Weights of a small transformer language model.
Size: 21 layers, 12 heads of 32, MLP 768 tanh GELU, vocabulary 2048, 13M parameters.
Architecture: LayerNorm before each block, learned positions, biases, tied embeddings.
Training: a variant of Adam for these matrices, 596M tokens.
MLP neurons of a small language model. Each row is named by its layer, matrix (up: input weights) and neuron, and shows model dimensions 64-159. Each number is 128 + 32 x the weight over its row's rms, rounded and kept within 0 to 255.
After each neuron's rows, "fires after" lists the tokens most often just before its 100 highest values on Wikipedia text that the model never trained on.

L14.up376 [204 123 180 121 113 193 158 123 181  93 118 107 122 137 117 108 137 177 147 139 130 133 160 135 153 174 132 131 188 121  83 107 157 142 100 102 127  67 116 151 176 150 143 117 176 119 106  92 128 167 110 161 106 115  86 144  81 121 120 135 108 161 162 194 177  89 144  86 139 160 133 128  87 152  82 103  89 154  56  94 119 103 175 137  45 108  96  88 159 112 135 118 123 125  83 112]
fires after: "\n", " do", " Ko", "hi", "o"

L8.up547 [133 135 139 164 119 145 160  48 102 180 120 121 150  89 104 128 128 139 154  94  75 120 146  69 150  91 153  84 170 119 153 180 124 117 119  64 105  69 131 145 138 123  91 100 134 185 103  74 144 110 133 130  99 108 138 135  58 140 140 104 117 122 162 186 159  59 147 147 164 111 127  74  66 131 101 151 140 121 132 147 109  82 106 101 143 167 133 170  67 141 127 144 141 120 125 100]
fires after: " p", " P", " "

L9.up593 [159 183 111 126  84  80 156  64  62 161 123  67  61  76  90 120 119 154 119 145 153 139 157 129 176 151 156  66 147 111 125 129  99 128 134 133 102  59 157 129 151 119  84 106 142 128 151  54 132 134 108  88 162 134  96 147  74  87 126  99 140 143 162 158 114 145 101 124 136 159 129 119  88 137  88 105 133  49 114 129  77 126 127 106  69 157 128 141 116 156 190 134 151  87  73 151]
fires after: " ", "-", " Vi"

L12.up629 [134 115 115  76 159 124 155 117 165  67 132 154 183 149 118 104 108  79  88 152 131 137 134  83 134 145 188 163 157 106 124 125 122  91 100 175  69  82 151 139 204 162 120 118 119 123 118  90 106 150  73 145 133 192 132 149  50 142 154 160 108 142 137 131 124 109 119 122 144 103 138 189  91 150 167 158 104 116 118 142  76 109  97  72 123 206 129 115 159 160 157 122 113 132 168 148]
fires after: " W", "W", "w", " w", " "

L13.up40 [143 131 141 120 162  85 133 159 133 185 135 127 179  69 104 165 134 133  88 110 119 110 158 168 101 106 131  95 126  99 176 112  98 101 103 131  70  80 164 111 133 169 160 118 106 152 122 134 140 151 170 112 129 134  72 106  48 175 124 182 115 182 197 178  89 158  98  91  55 102 151 154 128 114  91 159  94 116 164 167 127  98  99 169 105  95 140 122  99 163 104 121  42  99 156 106]
fires after: " Ma", "ma", "u", "on", " ma", "o"

L8.up423 [153 145 169 154 103  84 138 131 155 138  66 101  92 124 101 128 117  46 108 132 118 122 143 103 126  79 128 144 168 111 172 105  91 168  80 115 168 161 180 179 181 143 140 140 138 141 172 106  80  75 109  79  88  98 134 129  90 137 186  83  76 111  88 189 124 101  98 183 126 145 126 161 161 112 113 139 113 173 124 167 100  69  81  86 201 105 141 159 115 123 142 141 135 205 178 141]
fires after: " C", " c", " E", " A", " S"

L9.up718 [ 88 118 127 178 154  87 166 153 200 154 146 116 175 148  99 136 147 114 156 154  98  92  85 134 145 150 127 186 105 173 128 175 138  93  99 143 138 147 135 103 149 143 186 154 127 147 113 132  84 107  69  80 127 123 113  64 107 105 121 157 112 126  66 120 158 143 137 150 129 104 169 135 169  85 160 116  98 164 146 152  90 102  74 119 121 136 135  89  85 159 105  90  42 208 136 119]
fires after: "ra", "th", "lo", "ro", "ha"

L9.up741 [179 122 115 174 125 149 125 103 120 178 136 141 107  94 111 229 132 112 145 130 128 113 148 118 194  75 111 174 154 148  96 145  59  74  13  42 124  84 128 161 140 123 109 132 142 120  87  77 100  81 109 113 113 179 158 128  56 110  32 116 192 116 159 107 117 151 120  80 168 153  90 124  79 129 107  89 110 113 140 123 126  92  85 106 172 153 116 122 144 121 137 117 205 106 146 112]
fires after: "s", " S", "S", "ur", "im"

L18.up539 [102 117 107 110 106 176  85  61 169 125 121 166  97 149  95  99 116  88 166 179 150 189  88  76 109 139 175 124 195 203  47 155 140  85 148 162 146 131 177 149 162 121 127 137  58 150 127 126 100 136 124 123 119 100  93 167 162 176  90  95  92 128 151 181 128 104 144 121 178 134 101 158 119 135 161 122 113 108 155 156  91 127 127 137 123 120 146 140  97  92 137 110 150 126 137  89]
fires after: " ", " st", " E", "ar", " St"

L8.up251 [ 93 124 179 152 120 143 139 102 152 159  93  65  94  81 132 148  92 136  87 128 124 153 121 152  66 113 144 135  80 174 133 152 155  49 159  95 151 133 126 163 150 178 163 175 138 128  65  98  83 138 119 182  84 105  70 115 131 156  51 159 115 137 101 141 162 101 114 195  86 135 122 177  97 113 153 104 116 163 114 199 147 126 146  99 141 116 163  66 132 146 102 137  90 202  93 144]
fires after: "ro", "lo", " Bro", "ri", "gra", "ru"

L7.up528 [159 128 141 133 146 135 131 149 165 150 109  95 111 152  70 108 114 180 130 166  72 118 136 177 102 104 127 159 136 127 150 176 132 111 104  47 115  90 132 128 121 142 109 141  98 146  64 134 157 141 157 132 116 140  78 122 120 102 161 110  98 122 169 116 136 130 132  72 152  79 166 140 131 119 104  76  91  61 152 130 122 111 111 122  84  96 169 141 153 183 146  60  32 173 127 128]
fires after: " po", " Po", " ma", "o", " mo"

L8.up336 [103 115 134 151 153 144 101 156 152  93  96 112 103  79 122 125  77 122 156  90  40 137  91 159 150 124 167 147 142 103 185 151 129  28  90 153 154 124  99 202 147 150 105 113 107 110 114  76 135 113  92 154 132 118 162 126 123  76 152 125 114 134  65 155 158 112 109 144 154 114 176 120  10 155 163 186 129  81 108 137  79 121 122  76 142 120 107 162 137 148 118 142 178  85 112 134]
fires after: " O", " U", "0", " E", "U", " Du"

L12.up229 [124 114 139 141 159 129 170 126  92 189 114 119 101  35  54 144 152 104 137 163 100 109 149  71 173  83 137  86 143 152  84 122 116 108  92  72  97 107 167  97 168 149  97 118 156  90 129  17 135 114 108 139 139  77 144 133  95  99  93 117 188 113 184 145 100 131 111  64 164  91 132 143  86  98 103 166 130 123 114 125 161  88 114  65 110 163 195 153 172 168 135  93 141 151 104  95]
fires after: " S", " G", "G", " P", "S"

L9.up614 [146 134  62 131 101 118 155  70 150 122 108 132 142  87 148 187 107 135 130  67 124 164  95 144 130 101 152 178  86 129  93 118 127  66 124 144 124 137 161 188 152 151 157 155 109  93 153 137 123  92 116 152 155 102 150 141 124  87 152 142 149 164  97  93 130 131 120 110 142  28  88 211 114 212 118 191  85  54 133 168 141  99 136 113 178  65 109 114  97 116 166 157 153 135  64 145]
fires after: "c", "or", " c", "s", "ci", " C"

L16.up505 [ 76 103 128 128  78 147 110 126 148 147 143 129 101 115 136 172  76 154 141  81 155 118 144 129 117 115 187  93 102 124  87 126 135 180 114 104  74 124  96 117 102 118 152 161 141  95 140 138 107 159 165  93 137  55 157 148 127 211  74 112 105 145 156  76  76  95 143 113 135 138  99  95  90  74  85 179 143 155  84 121  64 134 136 125 141 143 147 111 127 152 121 182 101 112  75  66]
fires after: " st", " St", "s", "ri", "S", "st"

L9.up153 [ 90 104 128 182 108 147 138 121 110  98 114 109 141 129 126 125  96 149 169 109  81 186 111  95 174 124 150  78  89 127 132 129 144 115 111 111 119 137 170 156 161 141  79 164 137 124  77 127  67 178 148  87  95 117 163  98 104 129 118 145 155 108 123 110 143  99 102 103 119 127 135  75 116 128 157 138 129 112  67 121  18  95  90 151 181 152 171 130 133 146 144 219 171 211 157  97]
fires after: "re", " Republic", "ver", "Re", "s", "\n"

L13.up140 [159 110 109 125 108  96 152 154 153 108  68 114 164 131 140  98 121  58 120  69  84 107 199 102 154 104 113 160 150  98 140 115 117 103 107 128 106  76 101 136 170 127 145 178 137 161 171 110 152  98 113 144 172 120 114  34 107 159 170 144  38 138 117 132 124 141 147 144  89 136 159 183  87 170 119 165  98 154 126 204 100  88  92 119 119 133 123 134 142 196 135 127 114 157 119 141]
fires after: " H", " L", " E", " N", " S", " C"

L11.up125 [ 76 164 136 158 120 117 144  86 105 156 133 139 191 132 113 166 168 105 212  96 169  73 159 118 177  51 132 173 109 126 148 119  41  94  78 109  85  76 195 158 123 144 112 176 104 180 144  92 143 175 122 130 143 106 165 134  96 162 143 130 160  56 153 152 170 177 152 141 115 173  74 132  58 124  85 126 120  74 130 152 146  94 118 149 144 164 121 146 107 124 179 116 141  91 144 131]
fires after: "s", "en", "S", "\\", "ran"

L9.up693 [189 158 117 137 120 102 119 144 113 122  64  95  66 154  99 143  90 116 148 213  53  86 148 117 202  95 162 169  83  88  73 156  88 122 146 107  99 104 141 133 150 157 118 130 127 167 184 118 113 122 174  44 147  93 144 120 102 125 124 111 209 140 136 146 124 154 118 133 155 144 162 133 183 114 118 124  99 115 112 102  78 108 127 107  89 149 127 142 161 128  95 109  61 174 172 142]
fires after: " a", " an", " the", " in", " his"

L17.up400 [131 111 147 124  69 137 123 138 147 107  89 135 107 149 138 105 131  99 131  69  91 102 170 139 143 107 106 125 152 141 139 170  88 152  58 136 161 103 104 136 131 133 108 205 113 144 118 112 156 116 141 115 134 164 121 157 114 158 140 127 133  90 191 127 176  77 120 153 208  93 148 156  87 177  91  87 118  75 102 150  96 140 133  93  64 115 148  57 152 139 147 105 158 173 121 162]
fires after: " ", "one"

L16.up454 [149 194 166 143 113 165 174 116 189 161 124 141 133 161 164 137 165 152 133 132  55 145 151  94 167  77 130 100 130 141 139 121 152  81  87 138 179  90 106 135 180 155  79  89  80 130 108  59 114 173  86 126 110 134  95 136  91 101 143 142 104 129 133 137 173 160 128 182  99 124  97 144 170 105 185 103  96 161 166 132 121 136 129 129 169 101 187 104 121 141 146 132 108 100 176  87]
fires after: " ", "k", "s", " tr", " p", " B"

L8.up252 [183 144 118  58 125 131 126 113  80 167 170 119 113 119 112 171 134 104 143 135 136 118 148 142 183  94 173 157 178 125 157 106  88  70  97 125 110 136  84  98 131 122 170 139 117 100 211 112 146 171 201 116 131 129 203 105  29 120 162 120 178 123 144 124  88  93 145 163 151 100 140 145 110 157 109 152 125 117 138 151 176 135 167  85 122 171 139 120  92 135 142 103 170 155 165 119]
fires after: " ", " P", "t", "P", " p"

L11.up136 [124 131 111 128  96 112 105  93  74 161  98 140 165 111 102 144  78 125 120  98 107 109 113  45 208 160 125 130 114 105  86 219  99 124  89 114 111 132 114 179 123 144 140 148 119 113 156 138  61 149 111  92 168 115 143 115  85 146 129 181 139 108 124  63 140  59 155 106 183 151 146 152 125 145  46 101 143  82  66 135 119 172 148  99  97 174 180  95  81 170 133 139 167 127 133 191]
fires after: " (", " ", " |", ",", " 2", ";"

L9.up357 [131 108 153 155 146 128 151 175 172 119  80  89 132 152 112 123 147  69  72  87  77 129 149 134 114 116 138 185 113 196 110 177 158 117 130  69 173 143 171 132 118 152 140 115 110 122 123  81 153  86  29  90  83 121  99 154 114 122 107 125 104 150  73 119 125  78 142 175  97 121 136 158 132 133  87 176 118 129 133 160 147 117 105  81 114 100 166 109 117 138  62 160 150 195 148 166]
fires after: "lo", " tr", "ro", " co", "ra", " tri"

L12.up4 [122 125  98 147  98  81 117 168 136  81  58  87 126  90 122 155 104 118 122 144 125 152 122 144 157 125 113 133 137 141 113 104 168 141 135 128  95 134 165 150 167 151 195 150 157 119 193 111  69 162  90 121 129 122 173  66 159  84  87 116 201  92 119 150 101 123  87 118 178 174  93 114  93 110  82 160 114 135 128 111 130 127 125 157 130 126 152 140 158 123 115  90  84 107 162 153]
fires after: " the", " Russia", " Africa", "a", "|"

L12.up492 [144 158 117 138 128 107 124 157 105  93  73 127 152 143 135 141 101 144 107 136 101 110 128  87 102  99 140 131  77 115  72 129 138  93  82 149  88  98 167 140 150 133 154 154 117 139 147  97 115 107  98 103 174  80 198 172  91 115 135 157 151  74 186 197  92 105  78 170  69 205 139 134 118 132  94 124  94  67 105 181 153 162 114 136 107 148 133 134  97 153 145 144 126 132 205 131]
fires after: " in", "e", "ne", " E", "E", " de"

L13.up247 [157 157  81 115  98  86  90  89 170 129 141 117 176  90  87 111  94 123 127 136  95  96 200 109 160 109 129 129 130 156 121 147 115 163 124  67  92 172 109 159 164 140 137  98 102 181 119 124 155 206  96 131 143 125 139 109  94 150 138 135 201  73 106  78 158  89 152  69  82 145  77 158 111 113 115 160 147 142  75 102 154 106 141 123  82 106 119 134 137 175 131 146 161 130 164 193]
fires after: " ", "s", " remain", " is", "act"

L14.up381 [ 67  98 124 165  88  66 174  59  86 133 177 137 176  97 118 195 161 161  81 177 139 152 115 107 127 105 133 119 159 110  99 137 185 168 164 125  31 140 115 106 107 160 124 148  76 142 167 133 149 153  84 140  89  78 155 156 128 154 133 139 138  99 120  70 173 105 162 104 109 123 102  83 120 161 140 121 124 171 114 143 112  75 130 123 147 147 115 143  64 178 144  79 119 141 152  94]
fires after: "s", "c", "x"

L7.up11 [125  63 135 152 148 156 185 131  85 182 116 117 126 142  97 121 127 137 188 150 136 123 177 146 121 160 176 135 111  89 122 149  83  99  64  89 114 168 125 112 159  86  84  90 136 170 107  98 132 162  98 119 104 122 128 155 127 117 197 136 151 153 103 107 168 144 108 137  88 139 141 139 114  72 118 170 143 104 159 146  97 120  82 117 201 182 173 115 119 141 148 119 124 151 148 151]
fires after: " qu", " ch", " Qu", " |", " G", " Ch"

L7.up634 [112 120  93 136 115 115 154 128 117 109  97 105 127 111 134 104 136 114 124 124  79 161 153 114 128 128 166 183 124 172  80 142 158 113  73 127 124  85 150 164 154 152 103  86 136 103 129  89 142 140 117 144 128 159 165 126   5 115 212 146 165  72 102 165 116  67 120 110 192 155 106  93 117 177 150  86 146  73 125 142 108 120 104  63 141 135 139 108  79 126 136 117 218 126 117 133]
fires after: " ", " E", " S", " U", " (", "s"

L11.up512 [125 111  95 148 125 130 136  94 146 186  29 104 118 137  97 205  99 119 155  47 131 184 195 128 114  68 147 172  87 124  77 156 127 141 102 134 103 150 173 146 144 157 125 133 150 113 125  61  97 120 123 163 165 131 157 138 101 110 107  87 138 109 116 110 135 155 139 106 126 170 150 160  97 116  82 194 121 100  93 132 137  83  94 151 158 121 122 137 100 145 163 119 158 153 140 120]
fires after: " Mc", "-", " Al", "c", " Cor", "or"

L16.up146 [138 183 133 116 101 116 173  94 117 153 158  59 133 123 102 151  95  90  95 101 144 150 164 120 212 149 123 174 109 158  48 125 124 127  78  89 100 130 108 101 115 132 111  73 101 130 146  97 126 152  69 108  83 119  91 109 112 164  91 142 146  52 122 192 145 128 127 159 179 181 138  85 121 145 199 147 146 125  87 162 143 115  87 110  73 129 138  91 112 132 103 150  73 156 155 164]
fires after: " ", " d", "t", " T", "D"

L18.up667 [127 155 113 118 132 117  85  69 116 150  88 127 110 113 131 148 151 137  79 155 136 142 131  90 104 176  89 212  65 147 144 162  97 132 124 137 102 107 153 128 117 120 182 119  92 128 129 103 139 173 113 120 150 123  92 116 140 138 173 123 121  68 184 178 140  71 155 128 148 198 158 100  94 121 158 130 149 171  88 167 149 124  82 133 155 100  95 133 116 142 105 131 155 175 183  95]
fires after: " ", " f", " E", "g", " A", " b"

L12.up104 [131 156  46 127 124 139 144 156 114 155 113 112 140  95 129 108  91 126 107 165 149 181 225 110 137 117 112 150  69 134 104 175 126 141 123 130  84 123 106 134 183 158  98 130 135 161 128 136 148 174 135 155  90 103 120 140 145 135 130 159 112 132 129 139 152 140  98  72  97 106  95 176 143  72 176 149  62 113  90 175 136 133 164 109 118 148 140 138  97 150 145 111  97 132  58 157]
fires after: "c", "d", "ly", " In", " C"

L9.up570 [144 181  97 163  58  88 125 149 130 103  81 113  96 172 125 111  86  97  96 126  97 140 106 127 160 120 133 189 134 123 159 125 111 139 135 120 155 154 160 133 150 149 138 127 112 180 146 128  73 194  91 107 135 163 161 103 116 154 122  60 138 139 165 143 110 103 114 112 171 112 138  80 166 142  43  64 132 127 101 123  34 154 125 110 172  79 119  60 152 110 149 209 102 173 166 151]
fires after: " a", " A", " The"

L16.up476 [173 176 132  72  87 102 137  99 150 152 163  86 137 137  77 175 136 139 100 159  90  66 135 106 197 174 157 160 128 119 106 136 132 118 104  83  83  64  99 191 118 157 145  70 104 108 121  59 128 112 135 148  99  75 123 127  84 117 165 116 143 131 170 158 172 107 161 131 172 137 102 143  79 148 185 162  91 161  82 187 126 122 107 136 151 164 135 153  74 108 166 142 170 122 104 133]
fires after: " ", " trans", "-", " \""

L16.up460 [174 170 152 126 149  97 147  38 176 139 121 124 121 107 116 133 104 165 104 219  81  86 113  70 150 124 124 104 123 167 126 128 135 153 156  66 144  63 136 125 133 160 158  79 106 200  99 124 142 135 101 105 144 120 104 122 159 129 210 130 114  88 130 141 130  91 152 160 117 179  90 109 127 112 145 152 164 144 174  91 159 138 128 104 102 119 136 141  84 186 151 139  76 141 196  84]
fires after: " ", " |", "s", " f"

L16.up456 [119 107 114  98  62 109 109 154 153 160 165 158 140 175  93 115 134 130 155 124 116 112 145 152 147  91  96 138 129  96 160 171 155 115  94 112  82 136  73 123  94 129 156 151 149 111 196 143 121 161 173  91  61 161 126 128  75 118 136 138 116 136 153  85 130  94 101 134 127 162 111 113 125 108 100 190 119 150  44 105 139  48 142 133 154 150 151  84 124 102 125  95 149 128 163 102]
fires after: "re", "ed", " S", "s", "st"

L11.up762 [ 83 149 155 131 131 147 119  85 159 125 144 110 138 164  91 121 139 138 111  92 133 122 119 165 119  88 173  99  90 135  37 134 195 131 144  81  97 124 150 164 196 170 119 193 149 179 112 123 112 160  77 141 201 153 100 106 122 100 133 171 117  97 131 193 205  72  92 138  88 145 189 133 115 103 105  96  93  72  77 192  84 153  99 103 111 106 155 119  71 170 103 140 131 137 183  79]
fires after: "le", "man", "n", " Le", "ne", "e"

L14.up121 [ 79 176 112 135 114  75 185  76 147 123 155 154 147 104 107 102 117  67 148 170 115 163 135  79 133 123 140  84 161 126 127 149 147 140 135  81 132  51 183 151 127 100 174  69  63 128 145 166 146 121 100 163 109  98 121 153 144 100 128  76  90  70 192 177 190 110 168 141 178 101 118 162 130 109 111 132  96 126 127 194  89 121  89 129 115 147 136 138 124 176 117  89 150 128  87  89]
fires after: " "

L11.up668 [191 115 119 181  78 126 140 109  72  93 123  74 110 119 109 141 112 105 117 112  90 156 145 107 154 123 122 163 113 101 129 155 125 125 115 111 115 154 141 132 205 114 137 147 121 172 112  97 108 141 115  97  85 148 165  82  89  86  87  65 178  90  88 134 190  52 136 122 147 175 109 112 124 147 109 103  81 141  91  65 120 118 115 132 154 113 133  63 128 123 150 104 131 134 183 156]
fires after: "\n", "|", "-", " the", "re", " that"

L16.up615 [135  90  59 119 122 110 148  71 101 133 100  70 100  96  61  96  76 103 131 155  93 163 147 146 138 142 134 152 116 101 117 129 112  71 173 111 132 115 108 193  92 137 149 116 147 153 199 121  86 128 132  92 132  81 126 141 117 163 139 155 155  86 160 157  81  90 121 165 112 146 150 149  65 160 151  88 105 127  79 104 133  62  79 186 138 125 116 154 118  63 158 167 140 123  69 195]
fires after: " c", " de", " su", " E", " De", " se"

L13.up592 [121 128  91  74 115  99  95  78 132 138 104 125 139 125  90 141 115  90  87 128 127 144 123  77 140  78 142 128 173 166 168 186 101 119 132 112  90 110 161 111 146 123 119  47  65 204 195 134 103 135 101 117 210 137 106 132 104 133 189 127 184 118 115 147 109  99 105 147 153  69 135 180 161 123 106 129  90  93 150 108  93 124 128 101 134 152 124 141  96 146 170 157 144  88 148 141]
fires after: " ", " in", " con", " Ad", " Con", " ch"

L17.up402 [116 193  65 157  87 117 108 106 137 134 178 131 145 115 107 143 112 118 102 120  87 129 180  97 198 159 116 159 134 185  96 123 140 151 131 139 161 112  82 111 111 111  71 111  96 102 115  34 142 109 145 140 119 128 147 116  43 164 159 154 154 155 158 182 114  58 122 185 142 185 180 108  77 152 150 149 134 193 123 128 134 100 192 119 120 122 114 122  97 119 124 143  90 157 106 158]
fires after: " T", "t", " Je", " Ar", " "

L13.up334 [ 90 118  88 124 131 148 136 117 119 142  95 104 137  95  74 125 142 137 100 155 104 183 115 117 130 124 157 155 150 137 111 148 106 136 153 136 101 108 134  99 146 145 131  84 152 126 147  32 105 193 119 132  99 137 143  92 136 114 164 179 139 121 139 199 163  99 122 139 167 105 134 174  71 160 175 172  96  74  93 132 104 105 114  92 136 120  72  64 119 177 151  94 156 103  96 176]
fires after: " Qu", "W", " qu", "R", " Un", " W"

L9.up519 [162 133  89  86  97 115 160 163 129 109 129 111 167  90 139 158 116 101  91 128  81 146 170 116 106 110 148 171  95 155  55 102 150  72  70 146 156 149 193 167 122 201 167 147 101 135  96  64  97  83 124 126 130 116 162 149 128 128 107 142 122  71 165 160 126  43  98 123 135 138 123 157 120 151 136 108  77 122  99 125  94 107  87 115  93 161 113 155 162 146 157 197 110 161  68 142]
fires after: "A", " A", "F", "E", "e", " U"

L9.up85 [107 137  88 138 166 118 116 196 105 171 136 107  94  61 101  83 131 142 154 146  85  93 167 110 121 137 191 103 111  86 118 141 136  83  94  83 150 115 186  98 143 137  59 139 110 143 148 105 162 165 165  81 116 108 123 110 125 112 198 173 110  91 211 165 199 168 144  84 122 108 159 105 122 117  91 164  86  94  66 167 111 101 102 112  71 114 137 123 156 141 141 134  99 111 150 169]
fires after: "e", " po", "o", " Po", " O", "O"

L14.up279 [116 141 163  94 127  96 162 127  98 150 116 114  62 111 124 153 132  97 180  70  98 164 177 106 200 159 139 148 182 177 116 147 133 113 113 106 164 158 104 146 142 190 159 159 117  84 169 141 108  77 127 152 160 142 152 137 140  83 196  86 154 105  77 144 161 119  82 124 191 133 172 158  78 102 120 105 133  60 133 150 115 116 131  84  60 161 139 160 116 117 133 121 122 217 122 153]
fires after: " ", " D", "06"

L11.up442 [130 162 139 164  98 130 175  65 137 208 177 120  85 133 125 182 132 147 138 131  97 159 133 139 153 111 143 115 123 125 157 163 124 112 112 132  55 113 141 187 126 150 123 177 156 133 126 110 136 118  83 151  97  88  95 170  90 134 138  96 175 129 151 141 126 119  72 120  69 114 113  45 165 104 130 136 127 146 163 154  95 118 146 155 153 143 135 130  73 168 116 140  98 156 105 107]
fires after: "s", "im", "ur", "ci", "cu", "ru"

L8.up412 [128 151 120 111 135 148 158 128 104 159 157 144 143 102 132 141  98 116 147 164 109 110 118 130 157 134 157 154 129  66 104 145 125  81  85 162 185 156 142 192 197 130  99  77 125 158 121 141 110 125  71  99 150  99 120 146  77  92 148  97  75  97 137 149 119 119 161 157 128  63  58 156 151 177  91 128 166 113 112 145 144 108 160 112  18 144 119 152 111 140 138 134 122 105 161 141]
fires after: ",", "),", " to", " was", " is"

L13.up588 [152 139 141  68 150 157 125 110  76 120 106 118  37 152  81 136 114  70 134 187 118  61 127 164 140  78 203 165 142 116 131 129 123 108 115 176 141 114 134 102 191 186  78 142 116 101 171 116 127 127 141 122 125  82 141  99  87  91 174 127 135 117 186  74 151  81 106 146 122 130 166 198  86 109 117 201 137 117 107 117 150 148 183 150 105 150 172 118 165 117 103 129 130 132  84 140]
fires after: " ", " P", " K", " T", " Z"

L14.up197 [186 139  81 164 135 128 108 124  95 123 110 136  97 129 140 165 120  60 143 158 134 163 153  94 130 103 156 188 130 102 128 176 149 169 113  50 124  92 161 149 109 143 150  83 119 122 118  86 150 155 145 132 144  84  77 118 116 180  81 112 129 152 122 109 179 102 168  59 126 119 108 151 120 151 127 168 109 114 140 111 131  98  61 117 192 100 120 122 172 107 101  67  85 111  71  52]
fires after: " C", "c", "ff", "C", "g"

L5.up248 [112 172 145 103 143 134 125 102 104 235 100  97 119 140 126 123 123 119 127 151 152  90 116 100 182 187 167  66 120 157 166 125 110 121 108 119 108 161 121 122 163 155 132 102 132 149 119  77  98 135 129  86 146  98 101 131  96 145 131 105 189  73 164 155 145  99 154  92 124 111 107 100  68 126 127 145 116  46  99 113 176 132 116  74 132 165 100 166 133 119 121 168 135 135 120 119]
fires after: " ", "\n", " (", "|", " \""

L9.up579 [125 154 101 113  81 136 150  98 145 163 159  98 128 154 110 101 127 116  95 122 118  74 145  58 206 148 155 146 130 152 122 117 106 126 121 158 106 117 123 145 139 127 185  89 115 160 110 103  78  82 112 102 155 115 140 128  57  65 140 128 192 163  96 160 114  94 134 120 178  90  98 143  97 152  56 135 119 109 189 130  98 148 134  91 136 178 138 159 122 140 156 138 185 141  89 156]
fires after: " ", "s", "-"

L9.up545 [168 128 105 172 151 129 119  59 149 140 127  79 144  78 111 132 121 143 132 221 115 135 138  82 179 151 131 162  92 116  83 164  90 139 108 130  95 117 154 120 186 106 116  84 143 140 127 148 127 152 135 121 132 148 143 133 115  93 142 118 138 144  86 144 142 139  65 142 195 155 143 160 120 126 102 186 158 102 113  68 105 125 112  95 154 193 126 124 115 121 162 130 156 152 201  87]
fires after: " ", " re", " un", " dis", "s", "re"

L13.up722 [128 147  77 128  89 112 137  51 137 128  92 112 164 122 133 141 150 143 145 104 101  52 154  96 177 138  72 113 108 120  55 118 111  92 115 122  80 136 152 194 120 140 144 105  83 147 140  81 132 126  86 119 193 101 129 118  96 173 102 154 150 170 119 162 117 149 136 152  56 166 107 160  94 130 161 126 129 127 153 139 100 150 112 117  71 131 148 126  58 174 124 111  99 134 125 109]
fires after: " in", "ne", " me", " for", " with"

L4.up159 [129  93  84 132  83 118 137 150 118  91  82 103 106  94 151 104 114 116  71 142 151 137 139  83 133 105 124 147 166  50 112 147 134  53 145 107 167 143 133  73 170 116 159 112 113 168 150 141 116 196  84 142  84 120 116 136 129 173 164 157 162  71  83 157  81 130 127 113 125 132 114 100 101 139  90 131 115 190  96 131 110 137  64  88  94 141 139  80 100 161 104 151 120 210 186 115]
fires after: " the", " a", "th", " w"

L17.up34 [174 132  96 109 146 112 142 131 105 102 145 107 175 125 145 164  38  95 163 102 135 195 192  74 162  64 101 112 111 149 128 105 114  99  97  95 124  56 142 176 150 148 103 146 147  90 149 118 157 113 159 162 113 169 152 170  78 148 169 144 120 156 117 123 156 115 130  78 154 114 156 159  64 129 187  95  95 118 130 112 113 117 173 138 198 103 145 100 119 145 144  90 119 139  95 129]
fires after: " C", " c", " ", " d", "c", "C"

L9.up751 [107  89  81 161 127 104 187 124 132 105 152 117 116 107 118 189 104 181 104  80  69 147 144  72 147 142  85 163 112 119 146 144 126 111 126 164 125 148 131 158 145 142 118 138  60 120 115  87 149 181  98  95  70 150 174 140  90 118 101 114 110 149 112 152 133  80 129 137 127 113 115 108 145 173  76 235  98 113  46 116 121 105 117  75 195 178 106 131 102 150 122 172 161 185  94 157]
fires after: "ur", "c", "ci", "re", " Republic", "and"